From a checkpoint of a small transformer trained on Wikipedia.
Size: 19 layers, 6 heads of 32, MLP 768 tanh GELU, vocabulary 1992, 8.94M parameters.
Training: a variant of Adam for these matrices, 6028 steps.
MLP neurons of a small language model. Each row is named by its layer, matrix (up: input weights; down: output weights) and neuron, and shows model dimensions 80-143. Each number is 50 + 15 x the weight over its row's rms, rounded and kept within 0 to 99.
After each neuron's rows, "fires on" lists the tokens most often at its 100 highest values on Wikipedia text that the model never trained on.

L13.up309:23 63 52 31 48 68 39 25 74 56 79 52 73 59 39 47 48 60 57 25 35 36 66 34 61 25 71 44 56 58 62 65 71 54 53 58 67 41 81 52 81 30 62 15 53 43 59 54 59 86 40 40 24 52 33 61 54 79 54 52 66 35 60 74
L13.down309:65 48 58 26 37 28 42 41 55 41 52 34 42 83 54 41 60 37 55 64 75 17 55 24 55 52 08 65 63 59 61 68 28 74 76 47 27 76 50 46 36 43 70 60 56 71 73 54 45 62 36 54 67 38 39 44 78 77 44 34 24 42 38 59
fires on: "i", "ib", "ing", "h", "ic", "il"

L10.up492:46 45 18 48 71 57 58 17 99 83 55 52 53 50 39 50 53 95 59 59 37 56 57 18 43 59 37 51 44 51 48 34 22 37 64 67 54 58 65 43 40 50 41 59 45 50 43 28 72 55 49 37 50 60 60 36 69 41 70 42 32 53 44 46
L10.down492:34 49 75 75 32 55 40 35 38 64 33 63 54 66 46 48 08 36 49 68 40 73 41 74 57 51 70 46 51 41 47 64 37 51 36 72 53 60 56 42 58 48 41 47 62 39 57 59 75 27 49 46 40 70 33 75 29 76 59 49 43 54 40 58
fires on: "c", "st", "g", "F", "b", "cl"

L14.up278:52 48 34 22 79 65 14 35 39 49 65 59 63 42 53 61 46 33 53 46 75 49 55 74 33 39 47 64 54 51 28 62 56 78 73 51 68 83 55 55 58 63 60 23 82 47 52 46 45 44 43 12 52 56 48 35 15 41 57 55 39 56 57 57
L14.down278:49 40 70 30 50 40 43 72 41 69 38 69 50 51 58 36 39 65 29 47 67 36 48 37 37 68 43 57 55 64 37 42 68 86 45 33 51 46 55 40 42 65 36 63 57 67 53 53 46 52 50 47 60 66 49 27 51 53 60 51 40 40 65 45
fires on: "|", "ic", "ac", "in", " 199", "S"

L8.up335:47 60 42 32 72 45 50 48 75 52 47 36 46 49 48 41 61 89 52 39 75 64 16 45 45 53 39 59 68 45 40 48 33 59 79 65 49 46 51 61 44 72 37 61 33 36 35 39 51 36 43 51 47 47 59 46 78 52 69 71 27 46 60 32
L8.down335:38 45 59 51 56 44 33 43 46 40 34 79 50 37 35 86 37 50 31 40 74 68 42 56 61 61 37 78 53 53 72 37 76 58 58 39 48 59 01 06 32 64 51 52 50 64 78 55 44 30 29 79 30 69 67 56 26 39 50 39 41 65 58 49
fires on: "s", "g", "n", "x", "ial", "t"

L5.up414:37 32 46 57 72 56 50 50 73 74 41 48 63 78 65 61 46 66 68 62 56 47 44 37 40 78 37 51 63 50 45 20 40 56 65 44 65 55 73 49 69 68 25 57 74 68 36 59 55 63 52 52 52 56 59 31 75 41 67 57 53 38 42 53
L5.down414:39 11 26 66 39 50 26 67 80 37 42 73 38 23 36 55 40 44 58 41 24 58 62 83 32 28 59 28 47 47 59 72 50 56 36 48 48 45 47 51 37 56 54 27 67 42 49 51 32 50 42 43 52 62 61 48 60 63 68 38 55 55 58 54
fires on: "est", "g", "at", "s", "st", "ig"

L10.up759:43 28 31 34 51 49 50 64 48 23 55 65 53 37 45 28 53 54 51 41 45 32 28 82 50 52 41 35 70 46 63 56 44 50 81 64 60 36 66 43 56 51 51 24 46 03 35 36 82 51 44 53 41 39 43 64 12 77 48 79 30 27 37 47
L10.down759:70 42 50 51 66 32 66 58 30 69 60 54 71 40 52 66 57 57 46 43 75 46 47 47 58 38 50 63 61 28 73 44 59 40 57 44 33 69 36 43 50 37 65 21 53 61 71 59 58 67 62 21 56 53 50 54 36 54 27 56 46 27 86 35
fires on: "il", " the", "ep", "ur"

L8.up453:42 20 51 40 53 36 44 44 58 78 60 50 57 64 44 25 52 67 72 23 41 57 36 28 56 49 40 71 31 35 41 54 58 59 75 54 84 51 49 58 47 74 42 39 71 49 32 36 56 33 49 22 56 69 41 60 52 45 52 57 34 31 29 48
L8.down453:24 34 58 47 59 35 36 45 57 69 55 48 40 45 48 38 34 38 51 55 27 99 42 41 99 53 27 64 45 52 42 57 49 61 61 42 54 55 69 44 40 52 22 46 58 47 41 47 48 41 00 54 34 51 06 49 57 29 45 57 24 59 39 70
fires on: "l", "n", "nd", "t", "r", "I"

L10.up128:52 38 46 55 87 57 58 32 30 66 48 63 45 73 75 62 57 54 55 43 52 49 28 54 46 20 50 38 50 61 32 59 44 52 60 48 60 58 43 51 58 57 62 74 90 56 55 25 53 16 62 08 50 59 37 67 44 75 48 57 26 32 51 46
L10.down128:51 95 52 52 62 13 39 48 51 50 39 57 48 44 50 63 44 42 45 24 65 58 57 57 46 67 51 79 62 54 12 41 30 46 44 32 36 47 62 36 24 50 48 53 37 77 45 67 62 58 32 30 55 48 51 55 33 36 63 45 54 66 58 40
fires on: ",", "ac", "ar", " (", "r", "S"

L10.up733:34 19 56 53 72 11 42 74 51 57 65 32 44 79 50 47 59 59 26 43 41 32 58 44 60 46 42 54 34 23 40 68 55 44 71 39 24 73 38 41 53 57 25 60 59 49 53 00 56 67 51 61 46 59 59 59 53 37 57 57 29 56 52 54
L10.down733:62 56 35 68 44 59 54 72 55 40 58 66 35 76 54 45 64 23 53 61 54 56 65 57 52 44 51 52 29 91 28 27 57 41 47 54 44 65 62 54 60 51 57 48 45 73 49 60 09 91 60 30 78 41 44 27 53 30 46 31 52 46 70 62
fires on: "p", " Total", "ap", "ave", "ick"

L3.up301:48 52 49 57 75 23 40 59 42 50 36 50 57 75 46 27 49 34 63 40 46 61 80 21 47 61 60 55 69 35 39 51 43 51 48 70 49 56 39 62 77 86 37 68 78 40 47 42 63 23 41 71 62 50 44 62 78 36 44 41 56 57 37 60
L3.down301:56 74 35 63 58 65 62 67 40 32 51 43 42 46 48 85 45 55 38 45 58 84 38 27 55 67 68 20 52 54 56 63 49 38 43 39 37 51 15 53 48 50 53 63 55 52 40 45 47 48 56 44 43 60 60 50 51 68 44 48 56 58 19 65
fires on: "P", " P", "13"

L8.up425:43 66 46 44 65 67 54 71 63 72 58 32 79 69 62 26 65 49 83 44 56 41 44 45 69 41 59 51 62 58 59 59 55 56 57 46 42 46 46 52 48 45 23 14 36 45 39 52 33 71 41 45 76 47 47 54 41 56 39 56 53 19 81 53
L8.down425:59 35 20 42 05 37 35 39 26 53 62 62 63 51 52 62 49 59 69 64 28 23 57 40 53 56 49 59 49 42 38 87 64 57 35 59 65 62 93 54 54 59 54 77 65 48 52 34 54 59 58 74 66 54 52 64 50 60 37 60 38 48 37 58
fires on: "ol", "yle", "y", "i", "ic", "ony"

L13.up539:55 60 50 68 52 49 41 53 61 45 49 67 32 59 63 38 50 57 61 33 63 52 49 73 39 49 42 64 62 32 06 11 64 59 52 95 25 58 43 33 30 83 57 69 51 26 29 55 50 67 38 23 55 56 61 46 49 57 54 48 42 47 46 50
L13.down539:55 49 47 61 52 34 39 54 53 46 30 69 52 36 47 62 68 59 55 60 59 60 50 30 52 32 45 72 34 57 72 58 40 48 61 29 48 63 48 34 44 58 48 50 44 58 61 76 43 41 51 48 00 45 41 15 64 36 78 55 29 35 62 47
fires on: "ov", "at", "t", "s", "e", "ter"

L5.up39:59 56 67 33 14 45 46 53 27 60 59 43 68 72 59 11 45 36 70 59 54 44 56 61 48 51 62 65 45 82 69 45 54 39 54 33 48 37 51 24 50 52 35 39 56 53 35 52 53 30 57 46 39 70 52 34 46 42 57 66 21 18 56 63
L5.down39:40 54 47 53 24 58 63 46 42 55 48 42 49 64 51 48 52 58 54 73 63 38 55 54 78 23 57 69 27 63 53 57 43 30 56 48 39 45 64 29 62 37 58 60 68 63 23 53 46 47 55 78 46 60 53 49 45 24 44 53 33 46 61 38
fires on: " and", ",", ";", "E"

L10.up83:56 49 46 43 82 25 68 39 65 71 77 38 63 52 44 33 48 46 67 56 54 45 48 53 56 65 40 48 71 50 55 23 57 45 57 71 54 44 52 51 43 47 40 68 69 05 22 58 63 66 53 28 62 45 38 42 23 67 53 72 45 35 53 57
L10.down83:66 44 38 66 39 33 42 49 25 41 31 63 51 61 88 40 35 64 74 46 64 68 59 66 41 59 32 70 45 53 51 57 74 50 69 57 49 61 41 21 25 18 41 30 29 46 70 40 63 47 29 39 41 25 56 25 68 35 62 52 84 46 70 43
fires on: "il", "al", "ur", " Pro", "ep", "em"

L5.up85:56 65 49 39 49 35 47 67 73 61 38 51 50 39 47 66 12 51 55 36 42 29 43 66 60 56 25 38 22 66 22 80 34 45 61 38 33 36 61 73 61 42 43 39 50 49 46 31 37 41 76 51 51 65 40 52 52 59 58 68 18 70 41 71
L5.down85:47 70 71 31 39 60 68 76 55 52 53 53 15 33 79 47 75 33 55 66 34 66 66 52 40 65 34 49 41 34 89 58 43 47 36 67 56 42 64 54 32 63 58 71 54 52 69 39 45 56 71 69 24 50 53 48 65 41 31 47 64 35 62 46
fires on: "\n", " near", " where", " over", " '"

L13.up523:60 51 31 61 42 56 43 73 48 90 53 59 45 51 77 13 36 60 85 51 61 45 60 65 39 61 35 58 47 67 65 71 31 31 47 55 59 75 49 62 49 35 32 51 68 27 38 45 39 57 56 40 45 40 40 67 58 51 32 60 39 40 43 49
L13.down523:63 56 65 45 52 37 41 38 81 54 42 50 59 61 59 55 72 46 05 27 38 23 58 53 40 30 39 57 52 47 45 41 53 52 63 55 42 39 61 44 48 56 32 41 49 56 68 56 47 47 68 56 67 33 20 42 64 50 60 40 53 33 62 40
fires on: "al", "or", "ur", "ar", " per", "t"

L15.up739:29 56 44 35 45 54 40 81 39 55 51 46 52 28 52 37 26 69 66 44 30 40 47 78 66 46 25 56 46 66 35 70 52 47 54 62 26 46 78 66 37 60 55 40 41 53 33 46 67 61 54 81 67 60 56 51 60 24 57 58 32 69 48 79
L15.down739:56 66 56 59 56 56 57 47 47 63 91 45 39 62 53 58 40 47 50 42 52 69 45 54 53 36 62 53 63 22 45 44 52 44 44 52 43 22 72 58 62 56 30 73 47 49 38 56 64 30 45 67 53 48 43 79 36 38 23 26 26 94 56 39
fires on: " \"", "-", " (", "\n", " re", " '"

L11.up607:40 34 43 50 18 57 44 20 43 48 61 55 48 55 62 35 66 69 66 61 38 49 40 66 37 41 51 39 41 63 77 66 28 34 72 44 50 64 69 43 37 54 45 20 53 34 44 72 59 46 45 45 45 60 35 65 70 63 55 71 16 62 52 38
L11.down607:60 76 56 69 57 53 38 67 72 62 34 44 73 43 51 73 47 51 49 45 75 18 50 30 69 53 61 60 72 25 38 55 57 55 33 60 51 39 36 44 72 60 30 56 54 72 63 46 40 62 53 80 63 35 51 43 37 53 67 45 87 55 39 32
fires on: " |", ",", ";", "s", "al", "t"

L12.up185:08 55 38 39 34 11 21 66 29 79 40 18 58 56 39 55 59 66 61 69 36 49 63 58 26 60 68 46 45 67 63 38 27 64 36 47 61 64 43 60 75 68 50 39 69 58 41 44 56 42 43 41 81 54 50 37 41 54 67 43 28 66 36 61
L12.down185:86 53 62 55 44 63 67 18 80 22 36 61 44 45 56 61 47 47 28 35 57 50 41 43 41 37 33 36 39 39 58 64 70 15 68 58 48 52 51 41 49 51 33 65 28 35 83 56 54 44 40 42 20 93 61 50 59 41 49 48 39 48 50 52
fires on: " November", " United", " January", " August", " September", "al"

L4.up644:55 18 41 60 52 20 47 57 65 57 62 56 53 58 44 27 79 43 43 51 50 47 67 44 84 62 33 63 69 41 22 26 81 55 57 61 36 62 58 45 76 48 64 44 81 46 44 22 45 66 50 42 40 56 47 51 63 41 31 46 34 57 44 74
L4.down644:71 61 45 70 11 55 71 80 52 40 28 38 23 64 71 48 58 25 25 31 31 62 43 38 63 29 45 35 54 65 77 64 55 23 49 40 47 43 32 36 65 70 59 48 78 43 48 42 42 36 45 51 58 53 45 31 32 48 42 57 77 35 44 65
fires on: "P", " t", "T", " top"

L8.up254:59 34 31 58 34 53 21 22 76 66 61 29 58 53 31 18 56 49 87 31 24 55 49 55 51 31 38 76 58 37 61 31 59 59 39 76 67 68 69 31 56 61 33 38 64 70 31 54 68 56 55 65 62 54 50 48 55 57 67 58 47 29 26 54
L8.down254:52 21 75 54 48 62 56 51 33 43 30 47 31 52 44 46 68 62 63 54 56 95 60 61 68 67 29 59 44 40 33 57 45 51 63 52 44 56 51 48 52 21 53 42 70 39 49 50 20 49 24 47 19 54 42 31 54 46 46 67 44 77 25 47
fires on: "al", "t", "l", "n", "g"